config = dict(
    norm_eps=1e-05,
    positions='rope',
    parallel_block=False,
    init_std_down=0.0034,
    decay_shape='linear',
    dataset='wikipedia_en',
)
MLP neurons of a small language model. Each row is named by its layer, matrix (gate and up: input weights) and neuron, and shows model dimensions 0-95. Each number is 128 + 24 x the weight over its row's rms, rounded and kept within 0 to 255. Numbers have three digits each. A neuron's up and down rows have the sign that makes its largest values positive.
A block is one neuron, or neurons of one layer that tend to fire together. After each block is what it responds to, as a language model described it from the Wikipedia text at the highest values.

L4.gate193:129096109151091095152139101156121114087157114102094125131090135117146142140152129155129099141074116109146144108106134153136146162147103149154124095152170134119144154119150113137133084153133134113095112118217109111139082134127113107141143142103134125117148128073113129077101104109127126193
L4.up193:154126145111138141114103115127156104110095103139085143161122105106134129119134125117105136106120094182148136133168156158129117138118136104121124134069108178133138141123146162169161184127121145104138135096118097156132172139133135129145135126144094130127100151128136118104169141112128106146
Suffix tokens that finish a proper noun into an adjective or possessive, such as -ian in Estonian and Siberian, -as in Christmas, and possessive 's / '.

L10.gate12:113088075156122154139117112134128137123157147129134132129158162129110120148132106131166131114166133106118096130149124149117179111119144139135142112148127141128138096107121185096109157150131120119137103134128135128092125158145112133105098138096117146088130115136145119123144145125094102105
L10.up12:139134153130150160140108081149156124087122132116145113104150110121124094156120159128091142149118148096106153143156134098068116174101151098139116135075091098134122181117182141145159116127126133149131113103119133133090134118105134137141154113127100090147153105124144149135122139129148145157
L10.gate62:116126138165157090124133139134145142096139123135131142133151116131141113101159151143138183103100116127154153134097159137090128148133163164160103082148148139114091074133107075103163124108127115129130139091102084110127143137140100116118120097141136112169103111149152160146155100056157134128
L10.up62:153114109166131142099139130136127134164163171126087118172149111134115135115144105136115114133128100138100142117125150118125137118142093159115186104155102111150119117159095108109129117141154111106101126122106120135087179178139068150111122106135121142140147119114128129125165136085135150116
L10.gate127:159130124123139135092156140140096160109121123091151153177118128143154147128104120131139113064162113128103125106150189120147124116105081188143159168147121148089134108112137122183113187130129119110138155097101147087122157136149151128173126166088140106147129118096162111107137109108124126104
L10.up127:198148152163132135075139117132101129133178110119070123122132124120158140074131120150139134156133137160179175100132156148102095084154087109149123156140102167159110120123135140122124100110134151121149085100150141134124123134079125122092095084100071139148131098142093111144096115092135125160
L10.gate158:135092082117105150149147130133145147123133147115139143096117139147117146097120135150146103146119153123156110151108132124171124140096134141134158174136130105145086108150129161138120115124148122113133134166135099128103156131115108112160140114155114095175117095147094114166128103053098149148
L10.up158:139158130126120101151108095149102133158144086103150108092139147117153138162102131181116166130117120123137137122106152168139145168105143114119133146144090100137110118119157107152165121136089096148086166144116125145087110132116126176131094079128157117146150103089104150136116140148120140124
L10.gate397:121107106120144174117133130122144125106130138119136150137114140108139162080117119146129106122113130108203126123105114112133111140136167145141144135147154147133144143170080106131113143119126087126161145120126150101152155156117137131138176093151107152152110182113120153108126126089127147159
L10.up397:120139103114160160155146112154128086126138116097115098138159145115115132091097112133128104128141081129110135136117160171143117134123139142140082121130162140157094164100147136130137201119126078141109131127118105100154138120105122160106158140164145082104125125131108103124105097082178129118
L10.gate431:134118147155094162117153109179133125092118073106157107097122110113144094120121082145162142107113135124142136150092125142121099121112164145138136115105178105081083120115134081107183099153185117112131143136103120121117136090110092122120148158128136126146145142148081175151135111126115136154
L10.up431:102121140150122125161135157108117126116117139101155101085128163107115132146095132137152120124107069133137140093140114153131085166149136131120112124140098138123128092126126162107114112143094101097091140144129140101103110089166112112126136160122161170122138095106147176190102111107134114116
L10.gate504:131147148107132131132157110123142164105131124119143091125162145104112129083122165086156122100114135122108106150113172067164081122086149135145110182096132149113099096114152152106107115084125140134100163117114121109107122080161125144140139095140124146115148140127148175145150147133145098122
L10.up504:126152108153103158134070124142174128136147113137166057123097126139117134137107168179144146153106148173101139141135139098102087105131114093144153109123092121156138105092123119094137123123113099116102167145115133134095156066133142130133135134140142133099148110101127107107162116086146101123
L10.gate508:114153159128117139158151143099136111142131150158110107101158125148159105107151104160119156158155160148139142130162141151123141171153151122110133127123098135102112120138167099111175117092166092145175102139124129139132137127099129099124140146178125128083099080137118096146064122105122123155
L10.up508:152192111098152104100127152171168155128132114129186098155111139129105149110133121113153120085168149123137112156188109172136134137137118136110158120140091121129122129119172167118135167142091117131114125141132117124086138082134101131131132122117056098138090105160087157135059088140147131117
Word-final pieces of country or national adjectives and nouns that begin named wars, armies or forces in history text, e.g. Swed-ish War, Vietn-am War, Sy-rian Army, U.S. Army, air combat.

L4.gate444:099141132132174171097104148096108149108134143130091113140082088153151111108127131185128141096133118114134159145143122124137162117124159143158154143146163162109095143153102133110127130140145125123147114088150110138166106109173125138154154053133121080126134168117126128114133174113115093140
L4.up444:089121095160150099086127141112123123113124131112143161103129121128106137136145124148138144167159103115185147149138092175097149105122150130174126114138116117110166158132147110120157089091105129158128198111156128140131114146121104090111132140113089080139101119129140092094091141111154134157
Second word piece of a word split early, usually "e"/"re" right after an initial R or prefix, as in R-eid, R-eal, re-structured, VS-E-PR.

L9.gate144:167135127097131106136135117136118154123117128143160150128109087134083102176105098134104097109113126083138119110132160130110129148129129170142089112118135153123080131128134153139183145112130158132099132164084126107129124149122136111125152144122141109088131119175103121109112085113134153137
L9.up144:146069110154135132118130122114113169146146155147156143128169160118119086164100133167164126094132090139097096134129118147164165119118115164119098122115118120126139129118164101173116082134109127138138129144109134129091109122135134121139139116170152130106159156152113145110143105132159110097
L9.gate186:134108125151111151129133136172099194096138126091165113097151153107161077144109088157133109084068105106147123126168157148121143138139149138157133102136083123142106128120148123128147130177100136157110131118113112089120090139133115085159119179142094157128113134117134113108126115123108105105
L9.up186:137122090123079126133143122111190124138143110134178131142110158113137125164122170124172158118129144155146135148105100103125117177119106143113106127128111103126091118108095142134106104131141157123114169142119132137159133103137105121149137135119101120089150128107109149133129129139141145119
L9.gate333:154120134167114110124107092127132144117132152118128136159139089161146110063138118179126137160118132076149138139092132123145125139138117118099136132121165110141118122118139102084130129097136123120099149125129092121110129171131136142110124126143126170156157150167097103174106140138110135164
L9.up333:134099156124155143120123101161124128083160103105121079140122136135136126142185157087160160135134113095117150141129134123113123112096136142112135106142136090105118190118121152147131172157149137132087132126141100122113114132121122146160127115160129122154118131154071124148129152087100115136
L9.gate356:143130140173127134130118087099114135117151153096126124138158137080144108147097118155145128122151104138079157138155129115144121142117120163116153160124112118163175147087123145119099139089104117123137121104130111078128114137131142148192144132160116129107144136125143168158174128115131122097
L9.up356:101101141112159130133101138124134127126153111123155107140147129161122139163141128115173156073128121111124126123123114097111115085144168141133197090152147145127113112140115127177139124112118102144132129094121144125135104165096082127131108140137115112115118108089145104165140111125143139121
L9.gate362:075051163130131136133159128163146166098178155125098081152146127122151112122127155141134130112109143149123130125128139145103141117094121131128127157148152122114163118104153153131188176159105126108101118129107096119125087123155115123129139112137142124117129114103099096121130127128112103155
L9.up362:160123118114120138111140093099151147121120142131143174166157120123127125141123130170120114118090138131101165136094129099111145113134132143193139147170192102124105138095162128156118118164090130158114093114147132121128132103122151137105112138106095162141154132152144122132082129110146139153
L9.gate441:122150121172087104143150117129112140109124123106137141119189149079139151136110136170109107141105114154099144134128153090118137129134161115109127147133155082106098132128106090145145150097159161078105167112126127077126130139119138153139108134178091185135142122088102113140087135152094121133
L9.up441:093130136105107079071113178143171117133178159121111114090104121176128104097107139141126106138118152164117164157151157144085155134124187102121115112112111127149138093100111109104140133085116095138104156163114117073092130115144115148113072106141157126120139131130127140100080123097151115080
L9.gate471:148141095135086107137133130149117144145112141146112141122131170149161108109092142157107135122126124123133112192123147142138124131148111169168124131167113109109067150136102111097133137099136133144146108110128115103134130117101133150130142147140135122146148104119134144113162112132118162114
L9.up471:082121132098112129141121128124157115115117131092113152081106156101111142158081124133145179123132158164115131099070094151136074136128140156119128120120137144144133125115149079096146123128124153125089148133151079110125132138118116133111150160138123112150066161112146134141126171081175162122
L9.gate667:157130109127063157136118153152135153116116142103113116152130155096134103089122129177117189104122126159177127115112164129113162120127131143155096120112166094147085099070123117100125183133125120105147171115133153121137108105094099122127122146107148154114136124142112080151109135130125152115
L9.up667:108135117118124138092105155115148112137165122124141099157095170131118128133103156159150157130107143078078182119129149095136132109088124125141119098090128095139126156122162132143122136151139118125087123141186092140101132113113140135133118145115175145125138142118109097141107190111123143126
Tokens inside names of historical periods or events after temporal prepositions like after, during, in the, e.g. Second World War, the 1970s, Tangshan earthquake.

L10.gate55:116156143124116140143127185128095136130111153128120171164124116161097145093096128141133104109084129127143087104133123138176142101066072106105105131162136132123153104102144123079091114094110092116113147151143089099153117137125104149107135107145122136107144131142133137142131121159153133121
L10.up55:095124161125108087137132163103110104109141102093145128132100116145144086156157183148119126096100102107132125112132153120158107159135123164116107130130162127146089090143133157144111128123142148139148112088123112155138143127156160119172142167121163171171127142137121131148140132107144178120
L10.gate61:150195168105144113101113105122149081124123124135130143127116152163134143139148099125126107128112097104123109092117156146128079086106169134106133176123131125109100159111094181111138118129094132095115147167141141149117096129144109137114108130091150105105143106114126124114166155151137099123
L10.up61:115121125172155140166159141109150119115116124150107097113124121194120128110118150117129139127097108111127106106098133152168119126132113144130134114122149135139151078129144118112166161107112137122183107092156155151089083122097165114121145138112134122129109088122102142150101141120135149138
L10.gate129:138137201161138163145127096113156149130080100172125140107075125110156136115099144123125130146109101117092123134166136145135152132123119164136084077090125155095122070125130147173115138143136140128114104111122116105128119112137125143137114127163132120137112147108111174120125119133154136131
L10.up129:137138112123171111079151127098141104141155142135110172121113109123126178132128150096117149153092108146156109155136117125103102145099120132115141126141182140115108113131116173106115136153124161120076143129113094123135112076135122086134103156155080112129162176164165136116095120123106138098
L10.gate249:109115108140152142107116100128104122138123157142120122075134110142120134168120177146069076103119128132122128112133093122163130143151145137132137139137102134144121162173090131111129124113104133109134082126118141128123085132135168097141090147132131139130094101114106131111150115111112110092
L10.up249:103162113097118141152152156151123126095139170117131097125100127098154151113149176102118139135126145092137091115125088143153113104061136139111132158117120093139145113115115099167131115176158151132083191148109146073104118088162132122123119135152156093113097120131132121131106114101139172106
L10.gate330:140117134132115082153126214133127139103121126149127202098133119141174138138070142128122138127133126129124130091199127172158114128099143117135076098085144118093094112126137100099137117121165138106148116150120113155107123143176155122123120131159074136080129104151137152165162129106127167170
L10.up330:108109126154129141117123158147111124103129131105183095107156110179107110120106096126132134161076111107151099100120136132144129108159135159143138158122149138135113143089130147093157128112139090131115134092084110178114133133123130148135143107129158135141136136165093103170157157162066186115
L10.gate362:112138144089155145083139136144113133136102159143139154145078122096108135116143152171120121103073114107130147112123101099129117115105099106168152150100118088132124080105114138107103145142157153122111103094120088109106119140136142118128164098136109131128129145104113149108100130131151136125
L10.up362:097137130125135102122139157130118137183110145114105104128141160132137130162122101121074122131145144185117115117115164107078130094129116106150148158150150136153130115154107152120116121088125149065111113135154112173179120148111156130078164138162118144147167116110076102170133108132132123113
L10.gate380:153150106082165134106100153094165119163105120090126138124146116092117107124113158108111150111147128158090101154098097115089093139114132103111141146135183120122116177133098115130129095096169134116108134111122119099094045144169151116113133104135087105073137082137075130154139102113173150123
L10.up380:087147160145120108140130179121135117120125130096094109107145139175113113116144113109139159121161129094135088148110148143126155098112161156156099153136148104112093113112113093133119147094164107159127112124134120124075145128115126140067089129153138163111069103122144128145164134106076155097
L10.gate548:148121126126105195132127125125105132105107095154132111136098133158115100093125174156151118144118147108115111123101154115119087123131103122185129146132143148101129163177092127091106094094174101119136125149161112161127106143123097132067107175146165156088130151142098128118100184133091120158
L10.up548:134139139144151144054094143127102173100146143122107119143149143153203140138134152155133138133148112120124129129104170164114086140129125089108125113122151108106134119148186121083116139137124152139136129119128119108173113133133174134126129116170180150199069134137144098116125113120142133132
Short opening fragments of words split into pieces, mostly verbs after a subject, auxiliary or "to", such as c(arried), c(ause), con(clude), surv(ived).

L4.gate508:111143127113141168085171107138125069141116171108097176139129096155114121149118148138111142113108111122124098087125105150131146124133081144150098146094166156192161135163170115137118117139120124134141141142153138133139136123134131135129074164098135106156155099108130080156115140146115089120
L4.up508:088158131130149138133133143122129119126162205072083185150084136167125134103153137172077115128119159144142140154108126080107127103126126094105105146135116133141155098121153099129106127124176113125133127093152098130099124143143156094108136143158073134137118129126131108135127153154115130155
Second or middle word pieces inside proper names, especially personal names starting with L, such as L-yn-n, Cyn-th-ia, L-ar-ry, Gonzá-le-z.

L9.gate24:133117107133177121119165110153136104128188131108123063118110156172121142118103135122166130137119143145128109102099110168163097174102162100156134163139153159127125087144114119109113134133166150142157152134095139095159138133121086138151119103128108163142144117126067151140114143092166163137
L9.up24:108114102103085136120151135150079131114170111111147147127124146118121138115110139106142089107111168111150125145112137134152126114092188118161113170103122119107168153142082138105120149189142132161145172137133110133115202086104127151117106140155098145121100134140120088121154161103150119132
L9.gate97:147116156151123122152142169095094160140120130113093126132131130214103116114162167147140145122142088105135112097120135174150136119124171130158137145152154148146089126126103123131074143106140086137118151143144158134128136122119083110112137158172115091114133184126125139108108136164151065125
L9.up97:134134156161131131114106142147132137100120105140137081114132141145108149115144146136135130139120132086133164147141124123125167166149151131176191131128108108156147149120164127114103191115125126114128159118138107145121116145152082102134102115133090121172134155106155103135109108130133178124
L9.gate163:138086136139118153115096125109141135096161170129141146119077149130118118105131130156156093152111162115143127120152157124134097110136134150193127119174145091146163161133148122140125144108179145096094136091103139088105151139113156156125134149119148132127081135101136130103149145119095127161
L9.up163:108083162129080107145121110148120119139159106127188093162059142126124133144176116135144110106121106129151162145136135157166121134107135073145080100135163113059148143155106153087118137085141116120141159130155074094132127163134134112087125110127126144117139115128149098120119151099125143160
L9.gate189:143139126157165154124074151111110120115095085098104164111105118127106129108152136114129127136188171093107084116140170175126126126081127125159091131154148122141116116148106100145080123144104113142112115128104109132101133144090147184138105151114113139147101138146107152109126127133168121126
L9.up189:134129114116135110150124156141112101140127132119113139144137115140115139144153184141109147091135119131144119099180140076151200138091156125132117141107142102143132075158123151101184100107163133123152094128145154142133145152123145163141090156132099156109123154110119121110129101097154109174
L9.gate400:099102126172110170170112075135152123147124125129138120079142151112103124177123116110146115141135136119097158103132143111135122096143118124108149158149142123133123117112149144146114138137155129130134092117129128136163120129149108118149124111139125136100092139130153126121139143148095095138
L9.up400:129154162156131092174138138128112167150160114123130111126134112158117100161151108170138171111083140126123151131135102126130117144122118125104100127140097118112119110142097136115151115138157159126102114134058095088180112099158127115137159137157119151160108100146127118117181125146132092085
L9.gate584:186117121128135095117104126167129136109141136092104126094123160123106089159106148123151165080157088149108112137143117132121139115102138118117111157117186132077126112134139131086128136141157058111125114154131131134098108143141094124064082136133176139153139139148136139117138089142122166155
L9.up584:148130051138142110139162162143115157120139173135135134125111163138114156155108129090105135118128162095118119134103115139133153143104146161132146179110081126138141122149088115136127128124146120136156145154123143137188109165124134130082135123179136126121105109121104153124106109149122117141
L9.gate612:148132151128182156134140108148121106147177105166139104136158135066089123141112119130138119138097084167078139125138153133141084139131177054135149112134147147138164161149106131137084136085154138114144123084111155125136093101107183102110167116122140125132091119103152087131144108094150125181
L9.up612:153103126170110143160109134123136127130160150082142150115072141090120124120133113138117135071110155125103184111134111117151134158132125074129131127149147146135160105190131148118159101145141123104126132118119161129120161125107115137130139121142152132157104090148112159206154156099127130109
L9.gate658:153163125124158156129148113111120136143148149120120151097083097133116116101135122157184133082105141167129111109121147133151091166069161154123112126097143107103129102163146149130150149126116114120146145134128117144139154131119174106119175127134166123140119102129131142114162146125111125108
L9.up658:091089120128123132102126139155114105159124141106121135159168104100143143132119141128160121118116119114129148140173161110114148138097199130113065131130134146114115119159106148129110150180105129114105113120113124152073158107117140110124135100112144153107157097142089156171119136126097107120
Opening fragments of words split into pieces, often after were, be or a comma, such as th(oroughly), re(structured), pl(ural); also who after commas.

L9.gate167:172116169125154130152152140145135106086140146146095140135106126172168105141115138122179165153085145097156125146121094139114148122111111164141130134123154123099135141121124182117175140110122131141109146149086142143108096123130146090133128138125170179121155134104129110109115110088105118127
L9.up167:128134173179129112132113076109123115151106080099138147120128128128157164118138152122133195125141162149109124148123088148157144121111155120137143112150146120138142155112124096149181110093101150166150135130145101199126116127122123133142136133133149141155133173160083160087154063078146122084
L9.gate236:129120106137158126115119152137143107158107141101091139140153111137119115111146104129109104101078145122154127161179098145119146099112110115140123135136136105101149111129134154140122115117166118126120167090147152078136159126159118119193098138172088142132163142126096091151109082153142120118
L9.up236:152101116140134137115124111151148146147151150102135098161118109143155108129114079148111110131147101120117112161118099141103144072164124101162146119117133119196111129146118106117103147132103148126161128134133072156115159144116171104142089114108188150108128165146168133162124157117129181115
L9.gate270:135117160133100120117099144168121107130132143144102134134141131153140136136135108107101173162139106176134109130127139146140188131110117135142059142154140102120108094125147152100129088113174109133094160121128113108104149161149167155141098098119137137133126160146111102114170128160143109111
L9.up270:127113139150129126135144153161103126132106142139127140119150119131158150171139108152135107146117109127129104094104139110138130110122097139133105119117151138175124178112162104124109137095139137121115113151145156168155105163112117109124100104133128150173139127119158113071136142138135109120
L9.gate290:105180139132108106133102112138144081163123145108129181108119133121114129161129106141083161122138151091093148106104161129139175125144107120182076123129139132134118164157124124118118062092149135116129158111136131097113134114165152142102118087102122150142139184105137132124156105100115141122
L9.up290:087120122104114132147128130147112113101133132124120121103140138123135162170121076140104122126116122107139120151147117142073157137144112151098068080117098087122120106140121114116111127083224093129116131147117113130119146130123144094110097103155148134118135123105145092120130143097121143144
L9.gate375:118141143146141120107153148111129084150124133172149134128132123128131091147108156129152108145082094090090153114139125124106135163131123098128109166127135160109150158115133152133114150165151120117122083178136161137138105094104115133136134096126141149090095148136136150141123131145129076099
L9.up375:126107107124145118112088188185135115138111112135144121178133123078075133134154137116126087115127146144117096111164114129115114117104163120066115093111128122136119133132143150136109133122130152111121111134150133104119099126116133147119119148137122133141107150160104142115120136159165117140
L9.gate506:125144128075093115154141122103134100095155124115122125161108092125108122164159138145124126174126122132124120111177158130110175109134137112104120175098121160150129111140121136149118109147114152091112113101173150104110102126155122148100099116110104162153132103097103119131105161140125100136
L9.up506:140160142095118139135122111138128168150083099108164132111123143135098147049121106123141124119122139159140154120155134087115152126119136118131096100107083117116141125121171108127141162095125140123167102112114120112131112165188090134142128086122092087140128153148158119154155130083101140098
L9.gate520:153139139118133118158115121150102098130110193099108105133108130091135119152091076112100116086084133119134115145094106147101157092131151093116145125148101162137162168159141123151116091105117157185146187119147134132104127169182168143136118123104140100113118104128139152127133147130146131101
L9.up520:142134058155094135176160121144155140143160154141125157114164157119120118141111135119130105094125076121128135107131166110113150088084119100140103120169120148119118130125143125118168097116162117103167104112134120144114148197137168117130083138149156127148131177084097101134180116129181091132
L9.gate749:106150111113105147115110104149107110150147151117105106142090149167116192116139147127147122141171129121133140105149102171135106130159136110138099148133141095140141189120147105108190112104130140133118148120151113124131147159152101103154094143143110144132129128129110144080161133124183140115
L9.up749:123121147083113134151158125167094145149084120132151115122144181139132134122172114155135132113115147166104137135096106075138118112158147119146099097144152102124147181111152133129111131101120112106123153149086143137103098146150114127125121184128111141114129103126161104081120113097139119142
Word pieces at the start or middle of a person's first name in tables and name lists (results, cast, personnel), e.g. A|urelio, An|na, Che|lan.